Weights of a small GPT-style language model, trained from scratch on English Wikipedia: normalized queries and keys, 216M tokens.
MLP neurons of a small language model. Each row is named by its layer, matrix (up: input weights) and neuron, and shows model dimensions 64-159. Each number is 128 + 24 x the weight over its row's rms, rounded and kept within 0 to 255. Numbers have three digits each.
After each neuron's rows, "fires after" lists the tokens most often just before its 100 highest values on Wikipedia text that the model never trained on.

L5.up539:179150129126142125145112123123139166117177166130149118163121131128126132117134148094143113106109126161147100104156101149162158123128182116146116173111141154132127169156155119117145105151133108131133125175122127132145091091125134157138119148116130113099172145145126107137142096143107076115
fires after: " S", "s", "e", "y", " t", "a"

L3.up342:147115123133107120138138139140169125087142099180065119148115127134168149148102094148130170195149101175152108123119160133156100112134116120134127111149123128181142140111142112090131111140112133099135136151123106118150132156070168123142099144128118138162139169090146188137126086141137133134
fires after: "s", " s", "es", "n", "us"

L2.up322:135114129098177141150165112101110122166125111095130131147134141175138112101096138146153115128141154137170082158110149176103145125128146054133082130123115136095145118143113096129154087165103125137152125136122168109098119134120166155162134117134132108127074093116103154114183118135113135086
fires after: "pp", "s", "and", " ", "un", "ul"

L6.up701:087172143108126084114107121120111140146130188116139116119117148120117163107143126113119114089138188134128133141137140126124147098114123102152167128108129127160113155148118077166144154138124122100112140158116121123123122123107160127141086196106098137106148142125087105097154118121103112119
fires after: "all", "on", "n", "ac", "r", " "

L2.up623:143095158128110158122104116139142139104103155110075130068128153127129132132160133134115092116134174148117151146128113115129133104144095090103112096084123129152090107157131164118109111134119109112124160105156161147185128162149148091134132105141162140161119109124089159139160103110152113170
fires after: "l", "or", "u", "an", " C"

L2.up320:167131137114148162134129184124142135118115096156112135123120104122185112105137120148162129144107126109143113120134173144108145097165124099092099140144125151158184144132137119131101074039126117115116133143168119081112118135085134143169138145086128148115129132156129164167166121127148123140
fires after: "4", ".", "5", "7", "3", "6"

L5.up699:099164138111122107148148132145098141158159124115122149111100127150159108100132124121112096136156141140111131127122151125141133078132117107091136124097167107114106141136105092145141153071127128119111121114088090087108138121125099123159147121113153115137104131098162122156127120139143145075
fires after: " C", " c", "c", "v", "g"

L5.up577:149158152107114102159166129144126154111155131153147118135125103093100133090158126079130133130142135170167125106112090147171121107128167093146156150093155141148095134144113125110153126110140103160148138107143125115112128148121115140117133104123138089136154120127138147094122130172129161083
fires after: "e", " S", " O", "s", "n", "m"

L3.up93:100116133135128069173118148141155150171132123096154127165164101113151109155093097147130146144141130127127099114098052176134099107150140098112143123136150091144115087150140113135137115107151159157089093153113172140145148186122077124132079148099129141121175086118165110118096168107151139165
fires after: "h", " H", "ou", " h", "er"

L10.up60:113116120128125108103129107116131141127133132137104098157128154122130159111146105128139080145121094126171133162157120126109122095140106104169078120167082117081139131142073141148153120130083093121099121120145103126097089123143126148134135197152173131140147158130127088106130142132144206139
fires after: "–", "1", "st", "v", "it", "0"

L5.up471:127175144097140130132124113156108105134191114124124069155121172150132119152139094159143152143177055158131103088109186132174131105109157099140114116136115095146106114105141110126144140105169136158101116110156113133135129148071159112113113100112113131075129128111078152117143113138117115135
fires after: "s", "et", "f"

L3.up299:159155163123119115126135143134111105097113128112099145100116108131106123157090126124107133138106112113153126174096108146158103134093148139124122146121142116156094133164090139085116140136127104143155103178102116125138122131105116139110114152160133130119131132195121174094120159069157096124
fires after: " f", "ot", "our", " F", "et", "igh"

L6.up752:142137156141115154151143093114108134112142122121109151081119082160126122141128154118159125133136114144120142118096128143070100109169100133186137125163139112132131148151151173140141089141113145085160157124138108092132172132145119150103146109154120158112143122117127163139117099102102131098
fires after: " t", "-", "i", " p", " P", " ("

L2.up426:131089140093159124116169134100089089109104170116134123138162082100101167137101153130155142079140127127154138094123134116102143140191101116119073182155151097118094123144153143123122144107143119084092115162148155109134119134123100107161100141113156108122174146176109112116086126129133154081
fires after: " ", " s", "i", " c", " ("

L2.up301:178120121142115162113130149112110122091178077134142106147120182158137154116104096145111120141128110114098121125156088169114136131103111128123109121100167141133102145128091156138081148166101151114162135118140115133144132149128135102208165108134166119109132132103105125133159147121192159144
fires after: "en", " ", "le", " d", "it"

L6.up209:084110143135138155119079090123151135093083124148091130129139121164136122092111191081124117107119114078097130124179104148138101120162104119148115140113139149123093110113137110190149138103105131134135162109109137112122129115162121158107109148161127150087155120092151118119182114148122132120
fires after: "h", " th", ".", " A", "o", "an"

L6.up512:133130101093152103140134140159157120125115144124095105105102165118120157148109112151173147087159172131113135114113139100117127103135127123173125138137150147187179110138154115104139122150152104079099106195082101140085132116114150130137101143106121087162144078130088158125165102130146146129
fires after: "n", "r", " T", " ex", "x"

L6.up622:120117127123131125102116156128104139109122129158122133114159078169095142141118093135175110137106123111138131105139149174084091125104159099151113118095119180106115091109131085171143092158086120117133093104118155125169121135124161104158167116132118130089150145121146114101107179140145135106
fires after: "ar", " p", " m", "1", "4", "i"

L6.up794:145129136131127148140118102116123082137117126118079117089127124129128139149064141087124119111088145128145109130106158140082145098110132126156153142147168136125106120149145146108137075186121120059108103114108159162145130142110141104124142122150112143138127154112104125148120148134150100121
fires after: " ", "ro", ".", " pro", " t", " p"

L5.up48:118107155124162080122118148137150129095141137145107156114159118095116118128123139137140114137111126136109161145112105111138152110125120107163165123114118124091140132135124122099109155131107124090138146091126132099102092145115125107168169133126124092128132105102104157096137163139209133137
fires after: "ol", "n", " In", "un", "al", "in"

L9.up694:137128117136129112132106101136155166114155107146105091131155083154121145126142162143111135127143131112122123137123130169101093122121133166151117137129066176111112119085139102153148126124096189113130120061096193124095123076118132151113158111128113178125132156134143165101129132117096134129
fires after: " e", " se", " E", " p", " a", "ar"

L2.up38:152141099101096131125138115141172100115102139103143119090083150158115133120130150134142115136157145127100112128111120137111140086107124090089089103118118150142069143141123112131111138157153118116138155087142118106128119158154120120138080124185169151097136156176181115196129158124149106099
fires after: " a", " A", "ur", "A", "d", "an"

L3.up197:105111140144135138131163155125153127139139161087119102135096081132142126165113127095119099141127128134141135121115102114175136109120135142112131127109156156148074099125134090166095110114091094104139100134108189132177123127097146122128128126072080152075162151104142089149158191138145147120
fires after: "pp", "ou", "ur", " a", "p", "g"

L10.up233:145137141096114127164142154154117139081165100114147100161121094086092133164129104155112091114142105180139099125180171124158131128135134140137123117141068090132096128095154139158170126143125154173150111126102145147116136132126128093130154158099153119132126182155097148118144143120154125128
fires after: " A", " S", "-", "et", " I", "s"

L3.up530:150122083106135147170075200107108086144141149148090112163140123121105104139085145111100127104149089108138104120106071120172086142148108082081127148128107124108132160120145124128116120148129114118101116142138139188130153149135175124089117110113102121104136125135139098141140148152053159131
fires after: " d", " D", " B", "d", "D", "L"

L3.up240:123082121141124081146112101159125144145137131138124173103138121132107116082119120111117183131155085157081143116115111136100099151134137108111150132114111096085106121119133146124156126123086105130060104164130172115135169206172090130144126145130135158129168119135146136115141121105128137116
fires after: " B", " H", " E", " h", " Ch", "B"

L11.up775:186079135120083136156139102113140113175128146101126179128136108127119134110125100119133144119158132120112141163148096104152126076183135129078131151137113140135139127143098167134115128125098143144100129124101155157081104184098134094096130121160123137123157116121131148082156109167097122119
fires after: "-", "er", "on", "il", "ember", "|"

L9.up210:082109095119159114135127105107132091166099127111128139099143157106129111094124161075109139149155094140156078137099137135127138148140136139134115108071147168106140122165120131096147123126112173141119080142111143134156137140123125125142124154153143138163124135142106118115111092082101101144
fires after: "es", "s", "p", "ity", "ing", " in"

L2.up245:113136113156104080122119113116121111167144152082135127110138094144097157106112096095128175139176116133168128099120127113145107128088155141146155157141163140137087068147109112119128149081113141124114134106070096104109155085148129123119149103121110142125137144154142105146107132168101170108
fires after: " f", "iv", " b", " B", "ri", "."

L5.up723:133167135101102100158095123138122136150124137136110115117152111150102184115109153086105143129144086095124152119104133129115151171167098156093131170147118088138158108161129136149152180131091125108121091124106122102148143093138117086128104122123105076128188100134104137143109114149101126118
fires after: " ", " C", "^", "_", " c"

L2.up624:155115094163121133158079139068107108177132106122137122120132126157121088173097135120103162106120110130135112155097116116086104161102081138124087145147103104134103136151097128104108140135108111146084102123128158188152122178153127097163119157110105157144109144131140149105119086111138147131
fires after: " E", " b", " B", "b", " \"", " ("

L3.up639:126098117189125136126073090087164126139149191108118093123128133139113106100130086127122159135141093104134107143121136125147147133130135157153100125122094118123117086148102145155154171159127055139115142135144128123130094107145106128128101167136138093145147113096134098154179108140142157165
fires after: "it", " ", "1", "–", "0"

L5.up768:136119112113150176108137122110130123159141104155128164152170184112131085124131102134139129156103181097106127137158094126158122111133101101100116134107168136131109097110113072117086106161105127119117145095106135114202119115136125106131120136113137110160120106146111155086107173142109122106
fires after: "r", "c", "oc", " l", "°", " L"

L11.up53:133141171081134112134162152144102099149134122132127150144124087157120104149090135128135125152113120119126092135125107102125187137108127153146162134125113130109137168133125144130129120149138137109114091153151143103100161132140105170175147107116113124156149112097107111084152134137161126157
fires after: " in", "n", " In", "ep", " p"

L11.up109:062129122130115104164139134144126122152153181129127156120149119108168119130078121127142170118125161113177136151140112131122135159129106136158153126098141132098126113131104123110125109142104142126134195141154142099103159132116146087118135150135136137105126129128109118127187090173111128130
fires after: " in", "n", " f", " d", "m", " m"

L2.up806:077142151100135117087164127129130116158162128129141122138168100149145157145098145121152105107152108108141082168151113153150087077131130147114098132122138116123108101139126147131082126110163115115156130145140154106074156131113117089137158156125142149141129150100046139148134155101159101149
fires after: " be", "u", " a", "or", " an", " ("

L9.up150:137132111118110122117142156157158115086117163089128138083122108163142149140134143114154138079120106123112108118128116116123115141137138115087108152166104112132150142135173113129071164077121099137099124141167094111114136154103143107105144164110122148094092176134127162135152113154144107113
fires after: ".", "-", "3", " ", "0"

L5.up324:137141180094131105092140158110105112111137129125095126148095080143145118130155122099114110101090132161152145149133121131139113109157129144129120148101153111121151140134148113113128125111087154115111179114151161100122099132112127139101102148119102103172151167140077163103133104127098169081
fires after: " A", "i", "y", "er", "in"

L2.up692:156105081144083157120116132125097110153102132110179164105124122109087086146099151123110150123168143124110121124143163115112111139113112109135170111171124128115147090126106100112117116105128155126099138157120140114108090121149106133100153121149080132139143144111115150126134101122104164139
fires after: "im", "2", " D", "4", " O", " d"

L10.up328:179110049158140170125147105124094133143109098145141096097118131132149123136125145104131124188136144114155104124094109153111139146158110128085144149119112084107164155083124140116143121162113119092112132135134100158120087124163157153144139115138117181153102126118131110113159109112141124122
fires after: " ex", " in", " e", "im", "al"

L2.up370:106109149109134131122157124130117150110121108115100142158099165149129180179136121105121123123120164108105111157124125125130143149150133062096127107109139156114127143108107138154132156118104116122138096103140069119151144127142132141091169137119165139145144151101156132129097136066144162119
fires after: "b", "t", "p", "at", "ig", "u"

L2.up170:119165173111096145131152119129120150126103110124143107144144180140095144069117176098127123114117118149126091129152161095107119096131160101138164098158119113123147115099129123166123153129083113142126142091154114089115104166121144151127126127148110165113137131141109142142136130161135155134
fires after: " A", " as", " was", "A", " is", " with"

L2.up817:124140094146108122113154104145149119134129164203095123125119085128131141140102102127119114117140142154111118110108131149128087170099145122092107135115146180141127132112102145124114132131148096129119121086130182144179143169104147153167129146158153087113102108161158132127140139095115089112
fires after: " C", "ran", "ar", "c", "b", "o"

L5.up105:116089121150177147096119136120102152144081160133110144105143104119108110105107169110122162108154114156147113130139116092154120145126136181138130140115101117065151071117116136083064129124132132099137109123084153122136145149128139101152159173151129100113147122143145114108129158150152156137
fires after: "or", "r", "ol", "ou", "in", "ir"

L3.up836:140108133141064129128145112111093137184097179165129148141071126120157136122165115100132128123106141169124138146143160136115082151133151100117131100149115113161128095138160085115142096156129109126124154132133085104139076124130113116142167099118158161114130154111193142155139126151138146086
fires after: "is", "as", "z", "os", "ac", "ar"

L3.up100:116127142123136104110151167099126144121133142139120124070143150123093124131170163131127080143174107136151124118101084130065133132161134119128106131120140148165115137132158129142107147131121127112120136073186149165152118176125099136097156116169115104126135113150139134115115121144148058131
fires after: " C", "an", " c", " A", "==", " B"

L9.up89:084185125166155109118150067086126101175137137092100106152124078124169123146098129163138154141161096114075099126091076155092135108146129118173138116156073153160132106093122132147120175169159133113093133133112157112155116119100146145159146146117107126092109123094125107109086117162093072150
fires after: "ver", " A", "g", "er", "ar"

L10.up191:108130174134155191048110120122121120197117107132130117100135162128121124183130139127136069164109059116160141132099114094128163118174114128156156160165139120119186105114157099139105135101111097125116147097100122138155109123121138166129146105121134131153127154137144108102116138110112124148
fires after: " t", " p", " pl", " e", " in", " m"

L3.up573:118137141136160135082098160114125105079157130145137117180178128134127157145141096129147124137124141080149147142134144124095098102122162129149135121112113114144107125151156113131109082162128155127160143158125134103136118101137146138143171151096105111116095139163155117125107137129129136139
fires after: " s", " S", "s", " t", " T", "es"

L2.up383:122105100126136150170120115150088111094139093137114143118139126117099091124138130163121144132186172127155137114129171129165120153146127128096110059111101125126094129120138143116107126124110117161100190152121103183096117085099130119142169095072125140139146158074143140139135124130114121140
fires after: "or", " B", "un", "ar", " E", " D"

L6.up697:109106167122092165123087112107131168116117142152163123132114144125129182179149129143088098139162162115135136090121084100105123109155104123129097143131145112114125134151140114118111149103125135128110119144087112141125120176128102162106108128148111135126189139106137081135185130137128128114
fires after: " al", " Al", "l", "o"

L6.up673:078132123164106136150108143117108129170130118113097139113141117108139147140123157134129117129079134179129173111098081107183119128157116120132106192149137116135174144134128119108154138122135121117114112156122138151154075101132114147162123111137153109106196125132114127148113129117170082127
fires after: "o", "a", "t", "R", "ac", "at"

L2.up600:137182089131157165128116125122148099132123136156148127152118130092105105145112113096183168106118165088107123151158157130114126104183121106096129198096116138123108125084123122105129087119102144111147133132109124137123121139131147187143104185113144122119150096148109156097118091142114150110
fires after: "c", "y", "oc", "\\", "ec", " S"

L9.up793:125175129139134100129144132114139119143164120092114164133142137122152110125143148113151188142104136108150130085091091133102120134116095133159115130122137148132192139152140099113121121123144115185135131122144158156166170082150092119115094088176099129076153110172132125155120140140140077119
fires after: "l", "v", "a", "oun", "qu", "at"

L2.up376:123141144176093124116110118149131116146167131132090161124124128158113124126116077107123133083159135135122144102137120092101064147091115137132198100135165126120135110109169104124107098137134108171093109151128140119111111133119093118133120145103113058147128104159132150098147123160159121159
fires after: "g", "or", ")", "ou", " G", "r"

L6.up89:135107121127112149149120140127122148139118133140164050143136128141149125107116118136141141138124125138147079102131159134094151102081128084096137147100131110116140119116127135106152160116100101118136147107159132097153107120077152128098160102081107142089126111077129131138126124152152162119
fires after: "s", "k", "as", "es", " r"

L6.up158:119133138091133127092120139099145149092155129160103138127152113099136091099082109115107130119139111105119142111124111114107143114133142121100115108171133096180143124152147137122158170115153069088106135095107100115129151163130084117178137153123100102108127145138104162097125168120176100157
fires after: " an", " t", " f", " on", "ver", "on"

L3.up711:113129089101121136109093098128160158194092111130147155124108156136114094176156114122115106155149083129154135108148090139105122140122131156135146156072159120142129138139182082105175118119107113186125152168083127100111143102134094179108112106158140129143136120128146099134108128104141132125
fires after: "9", "ro", "ic", " t", " P", " p"

L3.up436:106133128115149139153096130119166109147080102121115133121153092100114142113136117071116133107096100120113141127146130123108133177151091070138117122170116099143168114164120115131120165118127106114129133140146079114134196119116148115149165163118111151139148120168151104083111161157131100129
fires after: " d", " T", " D", " t", " f", "iv"

L3.up459:104146082108121076126135133107140103132099109148137191102150147077130136141110130113123117165129108172164095116130140145120094194119146109125135159118133148126115138151107111118131156141123168164141119146134157107116080107115140079136090116152161102124114090165173152149168105126127115152
fires after: " c", " S", " C", "S", "e", "c"

L5.up319:123182159120161150107108134152121136141154095136114138159095107081140158111115105118106119116149132076150093133140139099125158123087163087116127134104081123170144117165177124172105080143086132122187143159135177105122148109105174111114132110124116165160129069131146134136120122142131161115
fires after: "ig", "as", "s", "u", " t"

L5.up700:138118185063110091116188163101140107122122154133121139124122138132117123098158130117108138133166155088146072131153134165109146104156162142137121097060132136122115118139135114136116114158127125096172163139114105107096153147088120159118114137135117133112166146111114160162167143138165116133
fires after: " t", " a", " an", " T", "t", " or"

L3.up549:181129150083143084127135167125119148114138115101154152153130150129100106154091157160135147137109147138134155132121131125159112168105159104170136114125136114136113148156098098106146154144128157155100143166149139168102113142167161070196122103122096130106123156115093163141131124109135092122
fires after: " m", " M", "M"

L2.up368:146141139142149137123136129143115138129125123156135080129157134150127168140085075135137152082181103135148144114152134137106119141108135118112114134092122111121145133126151097138114150072136135113103166097143162143151100122116155130099139160148103119100170139105112149125166126126139146147
fires after: " the", " b", "s", " d", "i"

L5.up233:042150155130142141124162084131095106147166178115110104128138146103147123154132110077133136136121145116172112118114108106104086132125146160184124116108121151119119114103061112138125124145139106121143122127153107117147139134160136114128072185124119155145140100112136105091109148112102111096
fires after: "ot", "e", "v", "a", "iv", "d"

L6.up888:124112101118146130147152154123177143152146133103122129103167126124104096117120121136161155128115173138139072118174165182090109150133147160133132133049134136122186107142093105120138105150128166131120142135131127107131132148147155137120124119139109141111127118120116127125158086124105107093
fires after: "es", " in", "c", "s", " ", " m"

L6.up414:102100113151150154127149166144145140123119122079112103129124078172100166128137166104114118121111099103104081109172103155117166105116119101088135090090149136088113080150109113178118107087133137141108131142145135125111143164108157133103152151142115124126154125125163109103127087119128123145
fires after: " th", "h", "ur", "I", " The", " wh"

L10.up404:073144134154134090131129160089131140104172154131139117137120117129105150092113102138117153149088115148170095103135098117194109165131135135115153139112163113119100147146108127098114118109074119164123094122133179137089120097133140094145079111136162121147108117120153105133161131164134129141
fires after: "e", "ol", "0", "th", "c"

L5.up310:075110156144134143134156106122103150103142095143088152136128140155126128114095132103137125140117161123168133097145110129131095097155073148147108121154116143141116093130149126137132134165157144122163135089167140090129133168164140159167163161125089110134130076120154140134140117125084119095
fires after: "ot", "ion", " an", "iv", "t", " "

L6.up510:131133156122141098139131115129125091075112109130103175184102122120088125113139141103194136110171116077103159119115152135108128123136113114142142059152097142155111122133099115093102107164096123124146148156143176189116063118131174096154173121142148122107092119139121135092106093132170119163
fires after: "r", "or", "0", "ur", "ow", "id"

L9.up86:074169157145144116129146103136128123153143119107146197122108105135151091133145114116136104158097166092130156122149139120110120117147121146122122107099166114105116155151124138071095115126130123149099132121079151105100129091157115110153148170105131123100137153119125166162088121133145099119
fires after: " T", "u", " c", "c", "ac", "ic"

L11.up352:077130124141102104159134139119113139133139127101124112158113145138141138107108133150157151123113134135125159126095124125078137137171133116122124108101144168114107106103103112142156102100086129136131134102114133146131126102133123191119119183150131109115128179093184120115104099118128164118
fires after: "p", "b", " th", "ar", " b", " f"

L6.up780:155048132147115154092129085143143149117127139145142084164165130141098090125126136141142161155126148108110154121123148162122142126147101143106077080150108139112115118151147154167154127127135160141128124136131119146121163141114090106091151167104083143100133125122151090161144138135121065168
fires after: " the", "th", "u", "-", " (", "ur"

L3.up286:136110150150103107102085133146151119118158103125114117107084115129099093124108139175129143160129144103147129146135132117156121166125135133085129121141145144162120101146112112125136129171126114169128123088104130174146124073171116141133115109086116115140127128139110142142100142163119078184
fires after: "h", " pl", " I", "o", "e"

L11.up523:111146111140163118131146112104169117161119108135149154150115110126139105153143110142161081129093129111148140118156133104132081105136100112094106120141153113131124151099139120112147159121109114142150148129138172126126148109164170121129118170150101149148121125128112089140153133142163119135
fires after: " h", "av", " c", "c", "he"

L3.up538:113196122147112124120106086133106087179102130085154141092123135126105159121121145106164140144131098102134109146173107191137116140079155161122163140143145123087116135142106114156126093120133132110076128107099141123135122142162117113102125098160145144134182142117088157110144127085104148157
fires after: " a", " d", " D", "\n", " t", " ex"

L2.up338:153175126142096126140128142170114143129146132109138109123113103132144145103116118123144118147143110125155160132107113107171106128103131121104149181133112147145146095101141129072079120111136170144104156082106116120115126118145143091135136108108137145143130161130096163068110130151137163103
fires after: " l", ".", " L", " f", "l"

L5.up784:078142135121126123109067085126119103124162106118119102070139136125110141134135151144138114133122146129146153167161151138139124132122130089160151128154148112118131120075140096103153111183125139079138129102094133090148121121179121131136137106147159110155153163141139107137125136116111109204
fires after: " ex", "ec", " t", " G", "p", " p"

L2.up206:085134139119102137156130145164134118156154119083194150127099103161154141148131122164123117159140161127130158105142128117119138111134146162105142103119161153118112152122108112127105110143114099095168150087118090111164093131139157115164163121160164125062147124152114104171157166111184153152
fires after: "ur", "en", "ig"

L11.up267:142126110137111109143097136130094165171144114087118120137143101149117170086118118118100106142085124115170109161121132182154154126131115066153142155134155129089096120130133136105150125095075161130095121107110142107141166121141120125127091172128134148157114120151161118130105157162187114088
fires after: "e", " ", "a", " J", "i", " m"

L3.up729:080137122098148149103102118145150150135131133140147154185122123167115129138106127145115112133147102110151122116131116140132140130132128132120183138149106121139167102158133134157151083138129140137106121125152105164112103117114100063092134164116157100145112140117106149140107171104112061154
fires after: "9", " the", " I", "H", " wh", "8"

L2.up269:129097118099128084137140131104121148113146098096135111167146142091095085122085097143129154150099128146121106127133135081155142163100180123146171123176110149116139134111135117104164118191136148105104130135112122115102135113156167147117128155111138159125121115134145133163153113121148137156
fires after: " A", " M", " R", "o", " a", "A"

L9.up492:133115162166098144102113125154158147157147110122105104145125107110166137115096098117133104146124153168121115149131113169137113160180123155133115125153112149133104068123125119116121051115111140124142140125093163166101139091148138111152138177099172116133106120120130162146134160099105102142
fires after: "e", "i", "r", "o", "ro", "u"

L6.up547:131134106123118083114106151135126153128162165148134129116127102103161149121069191148105122129110116099127140172106157106182094110152136093146164071172133139095098158116153136100110137155168108132136162126101120137138108116139126121134118128137096143113073110117150120071164107166136140104
fires after: " m", " re", "e", "ur", " R"

L6.up349:104119130109131151099132121164148172111182128112107124148100124125148095112114163192105128117131101130133069105131133183133131080103121142106127121096110173143126128191107110140140100114124142140108146129151134160150118131137139123149124142107116113119140145150122148103091146131104087100
fires after: " ", " the", " H", " I", " it", "I"

L9.up591:124121104147129160099122124111127105134177100144129148136154101135128106169136161125198157139149163118118129131146088143116123109146175134140114121089082169150108122151142154145147143138147143162090098129122131159103152164106087146110148146112120153119131102153125085160148107118130114125
fires after: " the", "th", "mer", " The", "y"

L6.up190:135121157148135112146114152172115131139116133156134107168121147086090115129136129095134116077145118102146162095100115118133132109121112109124154087100134102109101136128142107150112080127122136190144166094121142148095160161166106116131148111125122109121142117129151163084095138125171156164
fires after: " N", "or", "e", "r", "b", " J"

L2.up399:118124164154137137143090075147101146167146141111143127080101124123082122129104113131131153133115098150128133125159091111128113110123095175121157140106154122121126126128088141136150109127133079157125086165135141096149141135132105103187159083157152165122137129090141130130139153100117136099
fires after: " re", " d", " D", " ex", " h"

L5.up163:145139155146119172100103171132120150117102144188151167117130095166120137137144124111119095084150139114138150121126125110122110133124149096167144179125156134158154149128130145096126118108112129153118153149090075113102136120116091124118127151114079114101192098158133165125180087140071142085
fires after: " Al", " al", "om", " re", " t", " T"

L10.up146:091131108118125088093161117133136125126158134106106120127159130063148104128110099133119132121129105143146117150132153113152109123147164124135130115097157123150135126117115110131093116143124115156161137150132130094121182120147151133130128163113119133144139124142089158147106132105121155106
fires after: " an", " o", ",", " a", " n", " O"

L3.up883:139125139085115159146094160114107137155115102133108064164146114151134143145143126149134104118106133149104105129102145114147081090161147105139131142138104112131130091142168123074156161131103157192066144104146144108120125130121100150130132096131105141151136118163082173197135123141115160147
fires after: " A", "our", "A", "y", " in"

L3.up674:163145123156127093144110124129097165168105116154147172128113166124178146133144107132127129129094092143122135134111138143140109128124122085147149112167162108118147102086132059134133185148114098134191080130135112070132120109114128122100149134144154128152120151141111108128195086175169120097
fires after: "os", "im", "is", "c", "as"

L3.up15:089119098091104158108163114132120141090162147148070124133133164105173103158128107136154130158137136143118094107142123158160133138121170113130166153119111136165158089071126157126110147133127108169153114107165144111170156156153138076140134132161105111125110073098129139101094153125103141110
fires after: " f", "S", " F", "c", " C", "C"

L5.up707:115099133086129100152135105117147166144123135117143142185168117149163106131120166128142168131137138112170125147097083105128126130146166152109089086139091138076121162128092105149131116110095157143109116144139156100086130146117162116153070122126087132124149135117119182145116104152122096150
fires after: " m", " on", "at", "on", "m"

L6.up784:164147136126134123094128144131154144126100161087126124132124140135118166114105119106135097113131139126158088154133142129155126138129136090159144109125113074124091125144149110080093114145166126122141111109127145151097124118167133131124122129149105062127145098127090147113169122139156138130
fires after: " re", "er", "ter", "e", "en"

L3.up101:088125137109127146123155152129139123082135178110128143122133088133152144150103159111127167168138118119118143083139139085119173128164140084106102146109148122098159158112111109153108124058127081124125077109139150127119129136121126128152123188079144119127102135166147131157144129154161160184
fires after: "7", "8", "5", " ", "4", "1"

L3.up199:124133088114126109162090186102127106133138181121126139124131112112149130124097141112164127162148162146142102164129072131178128138129113138111116106099123113107156148149125145125178146101128156101118141166084159150156106159140137158136129072114115178110121137127138146104164129165109114115
fires after: " D", " St", " st", " d", "D", " B"